Weights of a small GPT-style language model, trained from scratch on English Wikipedia.
Size: 16 layers, width 320, 5 heads of 64 (1 for keys and values), MLP 640 SwiGLU, vocabulary 2082, 15.2M parameters.
Architecture: rotary positions, untied embeddings.
Training: a variant of Adam for these matrices, 387M tokens, 5906 steps.
MLP neurons of a small language model. Each row is named by its layer, matrix (gate and up: input weights) and neuron, and shows model dimensions 144-239. Each number is 128 + 24 x the weight over its row's rms, rounded and kept within 0 to 255. Numbers have three digits each. A neuron's up and down rows have the sign that makes its largest values positive.
After each neuron's rows, "fires after" lists the tokens most often just before its 100 highest values on Wikipedia text that the model never trained on; "fires on" lists the tokens most often at its 100 highest values on Wikipedia text that the model never trained on. A number after a token or word is its count.

L4.gate204:123105120157134087115121134163168146117089157078141122157130160110082163134133093141124161118169132109103141144166106086145142121114108136163148127143122191126146139155103118119087133126093113108162097105134157155154173085078133113111093114115131140109184149129093151112095083109091126145
L4.up204:126118097145109092109078094173147160141122104130113127134089115134104160102173151135138181164093143105123105103121087093116076158109119119111144140114134112111160158120134165136112133138159139137119120112171116146152120114147121132172102113102112138160102123153108098094113111106112137109
fires after: "the " 36, "c" 7, "op" 6, "on" 5, "P" 4, "==" 4
fires on: "due " 12, "ated " 11, "198" 9, "195" 7, "202" 7, "ording " 7

L4.gate415:154126123131150121130107172112126141103147131149127096097164088167118098151119165138109093079142135139161122137160139168187126107149094131104110105153095118086105127112103111124141121132162136139114086164155151088125150102137120139115145150130110109106091160121116111166127083104129088162
L4.up415:133122140109132185156132127127115118100121067135129145121125133117153133083100176133118129114099128180119139111159118086131111106132123129139092162119170113123094126122152150135148172130097140098120113160164140156127147064093114165092124164146111137135145118178159091163075122161167084130
fires after: "." 27, "and " 9, "==" 7, "au" 5, "is " 4
fires on: "\n\n" 28, "is " 15, "\n" 12, ". " 11, "di" 6, "was " 5

L6.gate368:135139151116125104141128101149170144151134156141149085146106122075139101162103115143123110124134116158149102101135103130140137147143122144106111140133127153163144105071162145165146159111123143082109096121108134100178142091163104133130126133167152160123145174126136126173126126127101128138
L6.up368:138139193117105165154089113120125174170166144135120107087148139146119181132128132129134107142149140120108110116140120133099128112135121133104152100163164154159112092142156130139125141153120088093125110148103107168163131159128128163110132119130148143119148133098136107150147159165129162126
fires after: "ris" 16, "D" 15, "enc" 7, "0" 7, "m " 5, "Con" 4
fires on: "| " 22, "ti" 18, "v" 15, "\n" 7, "ist" 6, "ev" 6

L2.gate104:142116112152109140101134150131147118083167109102127139116185112117112143182142096149110105141109101146139142155140124091169129155105104167153147125120120137124098074165145129140106082100094138124138152105149192122091107086110121090090112122163147161140162151138164121107061143126124129140
L2.up104:146178103149163115149125129154162145098087123111080113134169082078142154106126160141086138163124109104138127171107098135103110086172114120147121151085181108107145151123132132157096090117155144111085149134110129129123113123122111094118137100124095114124106073115142110108162120100134125111
fires after: "the " 37, "and " 7, "a " 7
fires on: "n" 70, "nor" 11

L5.gate304:075151111107125147193110121164146126171125158098120117180160119152097156116106131132111122122135126141141145130095139128152130142123154112124127096093103144131120150109105116137101143115169139084099121077134126104147142147133107126120122131125129094084115136153088132117091112137126122076
L5.up304:123151106099104130122155094123124144148148143155138141123128087159142153149111086142110126180154162116118120097107136160117098087093126128130120143149111116108096137142160083127099096156089127100134102161132136126097109148092143133127152152104126156134109136131111121137117134111109170148
fires after: "|" 42, "\n" 8, "| " 7, ")" 5, "Ex" 4, "==" 4
fires on: "\n\n" 60, "ec" 9, "- " 8, "Year " 7, "inc" 6, "\n" 4

L7.gate42:113131120127112136134145160141127129108159177110118132152137176129149113124105142142107111094104143098111139081142128101144073091172094110100138102112105130163082127118137108118161110126129117137127132144168142115127099124161125114102131154123100116098134116216119145157146147092143120131
L7.up42:095113149150111128145139129146140112121114126097158094151163127117099111153156115098164096069128088141157128121154115107163146105173128118163127061111138134166103117163096117086147128102131172087133129108151140113125141144181140106108106131099093102096152128154099084153097147152145104129
fires after: "202" 23, "199" 14, "198" 13, "201" 12, "200" 9, "197" 7
fires on: "0" 75, "0 " 13, "1" 8

L4.gate431:175141111164137123138135117086147141087120129161130095092143124093153100142119139108130097115142128165114125107107162127164112122134134115109131166141123102117125089127114196118114115116127133123121054170137147157098124124110101071099110149128130151098111122099173143094130109159106158056
L4.up431:146138130116105114101117134154165102117150151077094136100148135146159146128132119154101120118119104170129083130134097103139111135090137167133110087108103127141089149155104180151130097108108147133132148113107106142142079111143136082118119119107112127077170151102142125094132115134117120122
fires after: "the " 21, "- " 14, "(" 9, "| " 7, "from " 7
fires on: "200" 69, "198" 15, "197" 10, "199" 5

L6.gate458:151118156124129141138117152127161091127129135150142128138132116164137166172094155156176108172132117139138155122164146098184135141110119140110104091161092132168181105108106122122158146147173085133105114114139133150116168116138142085144114077163111116093154129119101115204133130146124150127
L6.up458:100130105119187148112155136115145051171086144116117184150078123160106103137120175135134079127135160122152108087131135082104122128083145129106127170109140117135147090119111134140136124068119148152121145159182096148094107133141111077155119110121153159116130129129125118150148139135128133108
fires after: "'" 42, ", " 13, "was " 8, "I" 5
fires on: "s " 42, "the " 27, "' " 8, "ts " 5, "e" 4, "ag" 4

L5.gate227:116106140132130117097133155130126124146153173123153133111167129120163177112164135169110117109128143099132146109131110086172128150151132103145103174119126113121089121125141136143114110076160101112120149116167133149146128130129095105077133120109148136118106118128136093161131115083147140123
L5.up227:124087104124144150127109149145166117113175132130121160121105086144078111068089151107156127127101080159139142136103142161125111155114163144150151153105123112145157116155145107146122123124146138136096141128099134145122119143147160114155098056114120117137143135161115131091167159099117086135
fires after: "| " 18, "B" 15, "b" 9, "Com" 7, "-" 6, "No" 4
fires on: " " 17, "om" 12, "year " 10, "years " 10, "oo" 8

L6.gate27:104139145120146146132147125148099099152106090130113119106117093093138107145116172159125091142137141150136103131114166130112109144105119149119131162142159131110118119157144099158143130135080118118125103133147139134151141103147136113089133150149058107170131122154123144149107141163104118122
L6.up27:139139114107144162146149115097087125119141134122111101126140094136143142135147132139159159175178124115160134153164158129142112096124147143095128118139134120147081097111126122117106139092113118180125095185117121119161126117155136128146118082136141113123150140140111110118117103134149147105
fires after: "." 48, "\n" 22, "\n  " 7, "B" 6
fires on: "\n\n" 63, "- " 29, "rit" 7

L4.gate464:087115143154115099146103148109131101109096105130164129136151122135112139131159155089156095134154104140116155111147139078132109132136143153121117181099137126139110167140103128146119154111077077098133083151150134090141116166111162103124099081164117095128123167143032120174149114139132120111
L4.up464:102113096155147117147132101152107126117114120080137125150135145128121151147095153135114144141119149159141104135129118128111150159116080131144144158103118132132110143131112171124104149149096129171149133165108163157119109129118126134101102159109112110151125173151149090102119087145136106107
fires after: "L" 20, "M" 13, "itt" 8, "V" 6, "st" 5, "el" 4
fires on: "en" 46, "le " 8, "e " 7, "et " 6, "i" 6, "y" 5

L11.gate401:122150137146131103147152112130134146147172141162158148119130086103087150108125159083142129162165122167193112128130137119169097145131119126083132122168109174152122096114119106142085139145105111151130134100165129099161146083115140105116124146082106115143168157124110141118120103107113168105
L11.up401:104137096094109148116154145160096135128177100155160135124111093155155114137151126117123070156125133138158099146128134099152110129098117192100117092162111149175139105092138132150149142107124104145104139112140137134127107157107120121130124122116109175147172155127102129139150113126139133142
fires after: "b" 11, "1" 10, "sc" 10, "0 " 10, "1 " 8, "g" 7
fires on: "| " 20, "," 14, "ul" 11, "usin" 8, "ir" 6, "z" 5

L7.gate380:150099124119160107162129150158084170129140133129149140146108098166174134147115109112122126096141107116102118127092100160145088135162128138124117100160156111109124148109151168095124060152112130145145121126143145130114102094150090127116068127149073169119107114106166119133082166153159130110
L7.up380:099121144109140148131112122140109119074144135103171128113176106116165152133140131117061161198119103149125134191109129090134089106091172101159095165135158125129113090137153118111114100129126136098144122144138132132142103132130162145136105136138125148128136154098164095142117119129143108126
fires after: "." 86, ")." 4
fires on: "\n\n" 100

L4.gate442:111125065113111111132125082156146107151117102130156135165153147133138117156117128134109137160118088127109124148127118120133130105163154186156118104158144115149108103133127142106118119153135141092128127113138146123169099158166094148133119093155122118107101115098097091098144165081102159149
L4.up442:133156101150100171133141132106092078107156153136114109144132110159154116163131133100117155162123145131139119147123183152114068108110120108143088145174143103139158127113136160169120072139138132161112138099132128083115109118147089110118114148139101127115107146122099143121110105077075126099
fires after: "." 53, "|" 14, "\n" 14, ")." 4
fires on: "\n\n" 61, "\n" 24, "- " 14

L4.gate290:142159123089110139135087114147098092149148086171081127110140110114111105093131175101148097106135101091101123169132169093131114093115107183124092090122107139126145171119161123132110133158100142102138113140121149097103117124119145135107138119091111168150091165128133111130107095143150099136
L4.up290:124162137112133152146126110130108105118174119148107163137122097160107116132158109104105101129110129118130131150168131126163117106108133108121115118182173089127129118115140111151089111116130113156117132118176127093125124086144140142154091140134128108131106132157186135090070137091131148132
fires after: "==" 59, "===" 27, "." 4
fires on: "\n" 67, "\n\n" 33

L12.gate95:142129117188159160151129131109111067114112122083122170171151118102143094102097145170100100139117135138126101131102140101103167138117114120105124129150097135094173124171124165132178120163160080107154138114134108130154086139143095125125141131166101129112129143135112135156101144125139123123
L12.up95:098122115095146148144120138104119104131106134122129162132148142109094142129094096126111131117126104121139090109132166119126128141106099130157089149091117119148129132149108150139120122091163156155169142108122146145124164111109144121140119101156106130145097176136123110133108111169082155121
fires after: "\n" 19, "f" 10, "ex" 6, "suc" 5, "as" 5, "In" 5
fires on: "c" 49, "- " 19, "re" 10, "es" 6

L8.gate158:117137123115132158121127100128102103108093120112121103100169100120146136079153123113096136155106121140169159120158096087100168129106104141153176152100145157087162108082167122114108138094105150096145144120113171138093126131107166133121164146113170137138117120128152136092110115084127113083
L8.up158:111073112154141140080109138138127151118125136136117092134169132125110113143075097118084135117150109168143145160110142108113138093112113151139148132155155161141146137088105119119169160145086134128146123073164118136128142107092131132095099159122131146109152097089114138114133130116154098124
fires after: "| " 37, "(" 7, ": " 6, "\", " 4, ", " 4
fires on: "\"" 93

L11.gate426:108129120151123125182139062126132087142126115097142150098179133130140106099160172125103103153128135168137126127167122155105116168142153100102112105095121119106130105139129170150092143125124120168128125135143150111108143157115124113100099118120138150157154117153138113114155128152132155129
L11.up426:116148138153122136133133136136124107139132120104111089096136156154112117180154144090120124080095155122120134136117152114154108128150135100144105111127107112137092123126115150158096139167096157132145127080139180119145101112137100078151096118086067117151146130134117122093152139108139105142
fires after: "T" 29, "ü" 11, "ar" 7, "et" 7, "Ch" 5
fires on: "r" 25, "a" 10, "ar" 8, "all" 7, "un" 6, "id" 4

L6.gate352:113174128150098101152122112112083117127124106165116113119153134126128165128140133084113100095139091109117167149135165097171115134130094179096099140095139132167073090106138091134094124136157126154121166106139128120148183136132115111086151127118125166163109125198156147181082123148115141109
L6.up352:162168145107124134140144114124101153170091083151154157097113110114131128086136130103101116102136130144120116146137136118105118131099100095113092175164116140162149154083139089108161124089118147131124136119106135105142147140102134137130146116113132123122111111136157106069140152124118118099
fires after: "==" 55, "." 35
fires on: "\n\n" 58, "\n" 42

L2.gate96:147138158152091147154139103114138078156092116143094139149158099156133136129133152151147093137130117169112113100126112164102130094145163190143117120128106098132136114114166152072098155125128069105152144110153127147098095131143105157106117091083126144156128179119106122169079140183104175133
L2.up96:118140108154126157184149116142128120112138105140142087150137126115157138159107132134138171127131141116099148110105128162084136154109098093154135126142165097155131111191112184103115089136141126109127127131093142143159124146172109118115121121104097132174142129124150177147169088126103163130
fires after: "|" 51, "|---|" 19, ":" 6
fires on: "\n" 95, "Comm" 4

L4.gate55:116129130152163101166103116123099128112095107148113141172128106098129117144160128121110173119086114111106098112176133117109105110153139152113174108117093084154089130123126113186116155109121138101152101097117118085125114151143138089139093131149122166120146116171115167129107158102099154102
L4.up55:190116140130127121114125145146138114129102118098156093112113121094104156117120125098118132174134156137067145178169145123130178075098105105143125124155137156105130173118153064125137132077124120104155153092150115157129120084124127138105140098142115101088121134123125105095137118122105128128
fires after: "one " 22, "r" 13, "i" 11, "de" 6, "co" 6, "pre" 5
fires on: "-" 34, "of " 27, "unn" 15, "sig" 9, "sid" 8

L8.gate392:124145151179112162116123126134106111131147105119158120123122089086147152142134125114141136132136141151117124150151151132146089117151095150143136095131129158161119081113106100152101098141138124134114142107166105141123114188138119124117086089131105121106078159155166141120104171129172089111
L8.up392:147085129138122136127168120117129129143129115128154140101129096142136159122142121093102149180133153135126135166137153120141071096084100158178113117128144111146116123118123111154101093127141146136125149097169096155114094166146131098159102081155112108159096169104171117132090155138149115140
fires after: "|" 50, "." 29, ")" 5
fires on: "\n\n" 66, "\n" 33

L7.gate502:124130188109107186111141128119110133171102098074142123123160112094096117169125157150109116123097161170139170133124104132171133152128157167137108124120159117139120138127120123124148126104117091102122130140149116123117116077162120130136098171161122108124180138106144148144108175123103181092
L7.up502:107167124117073166120144149137113124111137139145122112113142136100106120171124132150108127151126143172106127107128154151100105107148142148113101112132115168069126140105114072093122103127138127125123174158134172134122120134090092101101093135122087089149143114100123161114142174091142143091
fires after: "|" 87, "|---|" 9
fires on: "\n" 98

L2.gate70:126090110139121109189143154146115121128149122147157134140172064096113112103174133134101159132178166111096165177119102127177154154122110140153115128112137193129132142153111173115156112131137101122145104147093128161094126131099147105113112136153109135140157091149134144148177110130116142100
L2.up70:147150100141129117103127128096138148168133124086123137135147078109158103072121107173180119147146177108155117114153114103073128122127121113148133125133160151125138121120118150172150128109138089111150104176106109112148125104106102162126134130165144137144145093135098126137190171111156130094
fires after: "Sh" 12, "A" 12, "E" 12, "pre" 11, "S" 9, "sc" 6
fires on: "por" 30, "di" 13, "mi" 12, "ri" 10, "re" 5

L5.gate359:147114177135146164149114128103126096100123087109149157107161120174109138115162119131146131139135103144157153078156132108156142109149133109108116121156121138138140085150175109139131136118122120143101054096097146100087089127138136112117109156134092157132129129133180131155119125107099087134
L5.up359:169117130114117132113120144115119113121104116115136136124120081172132114123126097143065078125079129137086155109118125143144127111126117126142154154095163135120104177141116104177140122100151177134144086106164169150100138132150166136132093089085112150118089095139118135102127120091133154145
fires after: "R" 18, "===" 10, "Fil" 7, "vi" 5, "to" 5, "==" 5
fires on: "ol" 24, "m" 21, "\n\n" 15, "rol" 10, "y" 6, "or" 5

L2.gate367:146136121137158153133132174112111164109124126125188085112139102122099094157132094092155113155135158127133119113145143139098112133116150113128137109144087144119133111131065128138171144101121090097202113118135145108143165131101113152110106116181135121114146143130124113136130136110126129120
L2.up367:139121116174080128159153132117154096159142105163090114098151111138087143136152108097128175136122095121104104114118156156143169138150114106098105159161104147136112151144119142132179151149140159106140090156150124125153101127132163150135131082153137180121141180119139140122162131092092127158
fires after: "Pro" 13, "pro" 12, "Ale" 10, "In" 8, "se" 8
fires on: "v" 42, "x" 10, "e " 7, "form" 5, "et" 5, "lead" 5

L10.gate550:121103099098115097103140146147145165121105110118106124107139160116101117156109110130096143155139148132155091131071152116150104122114099148113134171179139143106114104132139132087172113092097104097137113130127103144167099155149129131115154119113083132118132139171117141134092103126079133147
L10.up550:140126109116166150119110093150091113131151138160114149110151118137147111144122094127157140086161143150119138133186109102165101162115129105125113146177107128094140093119086111108092124138157112104128157132132099087132112129111169157159117162150149174100106189163150160124154135142090164132
fires after: "2" 23, "4" 13, "3" 8, "it" 6, "ree " 4
fires on: "–" 54, "-" 14, "ag" 14, "z" 10, "g" 4

L11.gate52:102157084082104122146111142118137112176135120120170166134131145106146162167116168130079088138114122125148070130124140127152106116124084163140116122165133149167135128168117154169127113136135103088161096070148167140107178133127146114117129152105124185124164164172142103139138111131136099125
L11.up52:123168150093146138138174148094130129142091134120118130134131116140166122127104172134075120151202107146122095118132158125146136154111122103103096126142107104108145111137087113125108133150110075109167131143158204131158135114133097110109139112138130110126126103144081106102115132152049143143
fires after: "\n" 35, "t" 13, "B" 9, " " 4
fires on: "- " 35, "ow" 30, "| " 14, "th" 4

L7.gate150:133121133121124127111112117124058120155162128108120122144101097138112138125074108155106143125132115130148135116151120127159116165096077139139129162105091091151083130133159124116135115082150137150118087117133121115101079133147101121100119123109151142143117125143146106111128155129195077129
L7.up150:139133123139124165139134122153106130118155096175131101113139104110116150145128142138144154166134096126120148126134139138122151109080108151106090168146096146125151145142121075092165106121103150137086092129141118181142091115129111100100149103077143155151123165169168155102130078150139119136
fires after: "." 32, "===" 24, "==" 21
fires on: "\n\n" 46, "\n" 45

L2.gate142:119117146153113118103101142144139142132099116154107158156149171137118142116135112140137139130086152111128151141147128113145093099132131116128136084152124114159137151150129113129137163121116134139123144126125150108123151114147134127146096093119059109165168126134138156124102127182116066153
L2.up142:117082098095143118125179131124117132148125138124106143124149132134134179104114100147160133116124128182131173154106141165139117108113131161170151144151097115132148152093144085114171132165128125096083113164081133114148146180133102141100137127152140131115140178133120142116140112131134149113
fires after: "L" 18, "rist" 10, "B" 9, "em" 7, "Qu" 5, "am" 5
fires on: "and" 25, "ud" 17, "m" 12, "aw" 11, "ar" 9

L12.gate285:123147094164152124151155147141075093125116093121134126114186139116112113104139152122172154125134113158127163124127092148154121107115164125143100120103152147129144106106126121152144145117123161134124131126183125102101101133159129131136083154135093140107155197089134137120147163129130086132
L12.up285:123118115135102098142122161049101105110119128164160151155158129135160173143096145126140107137106143143118146152114151125101095128104131159126138168110139125152114172137148151114125132117132123113169148116121119162165102101105111123109068097118116096127102152124152160147136099132090123122
fires after: "B" 14, "b" 12, "M" 11, "A" 10, "y" 7, "ph" 6
fires on: "B" 17, "ot" 15, "T" 15, "t" 13, "i" 12, "s" 11

L6.gate251:139117137091100156137157147096134126116180120128148098134134133147107168103116134140101136121104103147162139119087155090131160135109109129115124147119098096117167109153112136146070095161112093137124172138158160109151127133136085134104138120141075120140125127125120123106140136151144173083
L6.up251:136141146110157133103112122109157135122122109149169147092111129150148120152108119138130104135101094178152134147137124169102136115134129147130171095091106129172093124162097159108111120144108132110122158120160115105162132130122156101107098101103122115101187147143143145113138115124133137136
fires after: "the " 24, "sp" 11, "Sw" 8, "The " 5, "ate " 4
fires on: "199" 13, "Canad" 13, "or" 11, "198" 11, "ed" 8, "Austral" 5

L6.gate356:106122192151140129112100147153126133150110136104138119122132127158104121155137130097124151124124131125079117123094121090146120050140143120154091125151127117150138132096109165119152153123113133135134131150116104114102081154180158098150094151143108150092174142177167139121128106149139098099
L6.up356:119141199141121105176189139084091092157092107145124151107105126092165112093127116108137125158143128150189131131152172120098138108129087133144100071118125083139128170138146142116124128150135114138102102119141124096123133147112137128117107088102129113107102119109178106133126131112158143097
fires after: "." 44, "==" 9
fires on: "\n\n" 44, "\n" 11, ", " 6, "of " 5, ": " 4

L10.gate557:130167151148135154110115168126103087150109125128102124141156118132102106146148120144147118081140133129142131126148149125131099172137135145089156139106113182076118130123148150104101120116101104165149078110132118128138121117131171125080071158108119171122112131132132113138116103110165150153
L10.up557:134128177118150142115136159151102106152162170155143117179135137150124112164153099154160124100142134121104091104184122165131145132128154135107076088120122186120100124175100133100113157171152150148145118084135097101107123126099163083064110129124157144157101145092115102178129119129174134158
fires after: "202" 21, "201" 10, "197" 8, "198" 7, "192" 5, "199" 5
fires on: "4" 36, "5" 10, "et" 8, "1" 7, "7" 6, "3" 6

L2.gate278:104128072123133099161149156137110119116114105182119133085155169128108133185160138122109108122124162074137144145097161092137134148102126152175184145175101111144102125126138119199115169148145086143132079157124134103159136126126108163139153109079109121141122112117139139116094152152152119142
L2.up278:165129128126154157175147129095107118129121130126161105160122104140154103104117137143096131107147117174156146128080139127089134145128166164125114111136112129117115136132130161133112141122171133099106126121131090093141084136152148149118109110081138097098150128125142124121090134134176124137
fires after: "B" 20, "M" 8, "In " 8, "ar" 7, "in " 6, "K" 6
fires on: "r" 35, "on " 11, "y " 8, "at " 6, "January " 6, "April " 5

L7.gate192:088149121162158117087127122134130148127098147166100141096110131122155140142111096136175092076110136080122103154114151049156115115093109161141148124073133132108091113130164091115109135095111171122113135138146096139079135130165108150159109110152094134108125155159124083152130154139137106109
L7.up192:124103098123106154096148091132091142152146149128103160121097083172147140118152105135148088149129138108154098124107120076088091155107102119086067135161070155112113145136097140123156139154147122148111129148081083106161113142157118127102136163150133120137130136122162090128099114131160101146
fires after: "==" 41, "f" 7, "C" 7
fires on: "\n\n" 23, "\n" 20, "anc" 19, "| " 17, "av" 8, "enc" 5

L2.gate596:127117151152105139098126128084108111098103137151116095098139162111093141084141115158126123131151100128125090172118152122118154109167119127159101148135107082136114107110134107125115168101138139114155082140091166146141123080163116128117110161132116138098145143146118134134108142149189141097
L2.up596:123145123134135132173120150111085199094095099104115112182133128127144141138135131140136182145136101141159139158119128142158120091171162102122143117132131147129158111091143152138139112133099117120088097103123119101136148093117149143142131090085153131103099133137128124115119144103135084124
fires after: "l" 14, "on" 11, "L" 9, "n" 6, "P" 6, "stat" 4
fires on: "os" 34, "ze " 15, "Op" 9, "ver " 8, "us " 8, "ove " 6

L11.gate127:147109139128142130132130164141160165122113094140161142112095146114129151156122104142123112186143153110139169129140131137160107158128085102174112097137121112139105111099085151138085126158144125137113147092169161165084101137128148136161125071148132138128098096086172115120144125130182122115
L11.up127:121121128119117154133116141180145155165125102149146128121139120135131169118157106130122141113159108179105142130157099151117093135141106195148085084139160125091082122154096106120109129123149115106104125105156149149172086143176138128138120111153112141122104115105161162120132117126147167133
fires after: "|" 60, "." 21, ")" 4
fires on: "\n" 49, "\n\n" 46

L5.gate274:078140129134114113092106102116104095109138130148142092130156117088120148126106159158140094161131149172145147116169097108114120123167140132117140126170157128127098112092149161134126127130157150113174119126134138147135111133162148104115164152152094086092163075157100106146112116141098182137
L5.up274:142154099130145106116156159120101112118151144141140127106146173092091083118143149111173091138116166135120114128124119147111151138130069123117146126137089141135099155133162087085155086109159117148121104090120177154129110071097116146159111117142120090144096113127118149124104102109111113151
fires after: "), " 25, "Br" 9, "c" 9, "rem" 7, "p" 6, "F" 5
fires on: "Japan" 37, "ish" 14, "art" 14, "ad" 9, "i" 9, "ay" 6

L8.gate226:112119183179120154133149115132102132108160145159152173092106111128115174155131112118137144088103127131122091157125132124188121103115119138116105119097131179090157131132099137125110122104110121152080117147178107169101156107121129145132144124095141130104108144128140150090145108119190089133
L8.up226:131133199132092123154123131171080144130143126115114140137143126120164122097157119144107113110147106151153124109173153067139135150117131187102079091133117117127139171092132150102108125134131101116115136127192101115126083134138155110151142095173167136112141147148182152111110117129127125099
fires after: "|" 71, "|---|" 11, "\n\n" 7
fires on: "\n" 74, "\n\n" 11, "= " 7

L10.gate189:113129096102130154141149111116084127141100090138126149122155107150110143138148154117156128094149097170109096167152158085097096083102155153148090145106100108094142137127149122169115090157095133133116124130157117107124091108139129113129117116117104159173151122093129129077076139112149092084
L10.up189:136106151098115095152118140121154119108163175137109118121164129145128135159169136114111126131117100122156117121150153120168086132101101133169098164114146117111105147089141160129110134093122126103121098171124149119152123131103153118098146138138108144139143113111109109107151129118144106143
fires after: "\n" 28, "\n\n" 22, "=" 15, "le" 5
fires on: "\n\n" 16, "===" 15, "| " 12, "= " 11, "- " 7, "ar" 7

L2.gate414:087123128141155127157123118104143123140127119098151142156095081174112163156102119128150149136142137140126148145140111097136132097164086143115137102138167147139148132100121182135143109164114154136112145109144104144116138109113089128118123139130128162150125124140141096124112118182113135152
L2.up414:145147115128141170153115142123083154151129141117105150151156159115124165152132154121126121129129114155158087194088140111143108156101117174107077124118129137093096159175112184110160076155091129144156128099132163151122159165120129110107127081118135105132125111155088152141105094130105136146
fires after: "\n" 80, "tics " 4
fires on: "- " 80, "Associ" 13

L12.gate573:124124137156162173145100139110118166143073128128114133135124111151072134151107089142108134093128135135160144096127126105117147114134112127100175109151112160128125079103120097181112136100136109118162121115136091098118132105149129116097080118107099136094153104130101090138127134156117137131
L12.up573:121138153129144150141142099119168144120111150145118136137121114119089138105144135102146120094115118098136113159125195147110136141108135166134103129169088127129135080151158130124148168146086115149128143130118116123139142124138119084096118111108109139113096077116108087134108142155116147126
fires after: "u" 30, "s" 18, "si" 8, "S" 8, "ex" 7, "z" 4
fires on: "z" 34, "av" 9, "mil" 8, "am" 7, "at" 5, "us" 4

L2.gate279:115136113087138126122132091161128149119126172128106162119115125149154130069127131131106105143125134094077088119126090080147095125094122116129096149147098107115141152086107138145133158079080143128119105151131106112161127154097101107153122125090144143157162083141139154129141109133137151157
L2.up279:147107115086139124167112096155141147129088105136130157103163141133100103174128124150134119167114099121101119173140086165107148096128139171149104175153107156132140142145151120102166161089130149148165107111155090102130154108093118120153151161107140127181137122118150126101164125154159127143
fires after: "as " 16, "J" 15, "des" 10, "F" 8, "Des" 7
fires on: "ü" 18, "p" 16, "well " 16, "ar " 7, " " 6, "ab" 5

L12.gate432:131127141121153130140167160167172089192143161100107095144152145110145169126133108124112119101116136162118131146109132117104159109131135136126143145126095117134141157135104131120127155151076132112123119130150144129157107140152132109144141111148103141115147116151135115143128105167115145089
L12.up432:110138125099107140083147109120155102110120117139120145137102164149119074144142125119134114172108119170116110148148122125129144152113138133097127135095149096192131123108120094096101129099122148124130102140104125138164065150141124100092121147123127143161138142138117103167132046134151119110
fires after: "T" 37, "t" 16, "c" 11, "M" 5, "ch" 5
fires on: "od" 20, "elev" 16, "it" 10, "ot" 6, "tit" 6, "ann" 4

L8.gate127:113104092099159082123162102093145137139101125096082137143162126124105119121088117125103126092117094116118165137153132133175098154075168124137141116094138145106142127120111137154142154123115143122171081159124159102151107115153116071148133140161147149143166140151163156145118092136146123135
L8.up127:110084147078154097081140150150152131167081126112129121078163110100101140104102116157117119100114120091133119110113145150122103125106120088131126119126148128111179131095112118161164145122144174147139119105134131127171089138151133109110140102154118123182120138127109132124133122137173142126
fires after: "col" 15, "sou" 9, "e" 9, "nor" 8, "w" 7, "Col" 5
fires on: "th" 18, "on" 13, "ast" 12, "our" 6, "est" 6, "an " 6

L11.gate338:149127150144129159147155135116096107114110079106153144118135134138160107155124167155160089145137132145111149113150122088157160145163101192161116128129173158130162106112094125169142129129090150143083144095151115157125140158152127135113143049137086145122121113164149131113163164171167096141
L11.up338:142128125150094156103104159158085125118149133131119097067157138121098142138127104094137091100112153157100135150131119130138147105157122143152092156140129123123136107122093105158138107140137150133089096117152151152096112167119084122104116124131105148119156131119116161136134146093151138099
fires after: "|" 21, "v" 12, "sc" 11, "ab" 7, "att" 5
fires on: "\n" 23, "en" 17, "ir" 9, "ne" 8, "our" 5

L6.gate341:110139170169088130118118159134141143093107111151142105150151113124102102181133083110094116138161137137158113172188106108138123165088111163147133110097142130101112080113082117112095161146115111111119155137151164106158079144123112122136120095128119128086118157114099105136108108144168155094
L6.up341:134114103122107069124156141112087128092170104136153155160117098157160120123133114109076111150128116082112101124112145084126132132101116100098116118096169104153144102179167091175096123119123142132123132121108053131149078141130134109116166126165159121160171125121101145065134136085132095111
fires after: "." 32, "S" 14, "s" 9, "7" 4
fires on: "l" 20, "9" 15, "0" 11, "q " 7, ":" 6, "197" 5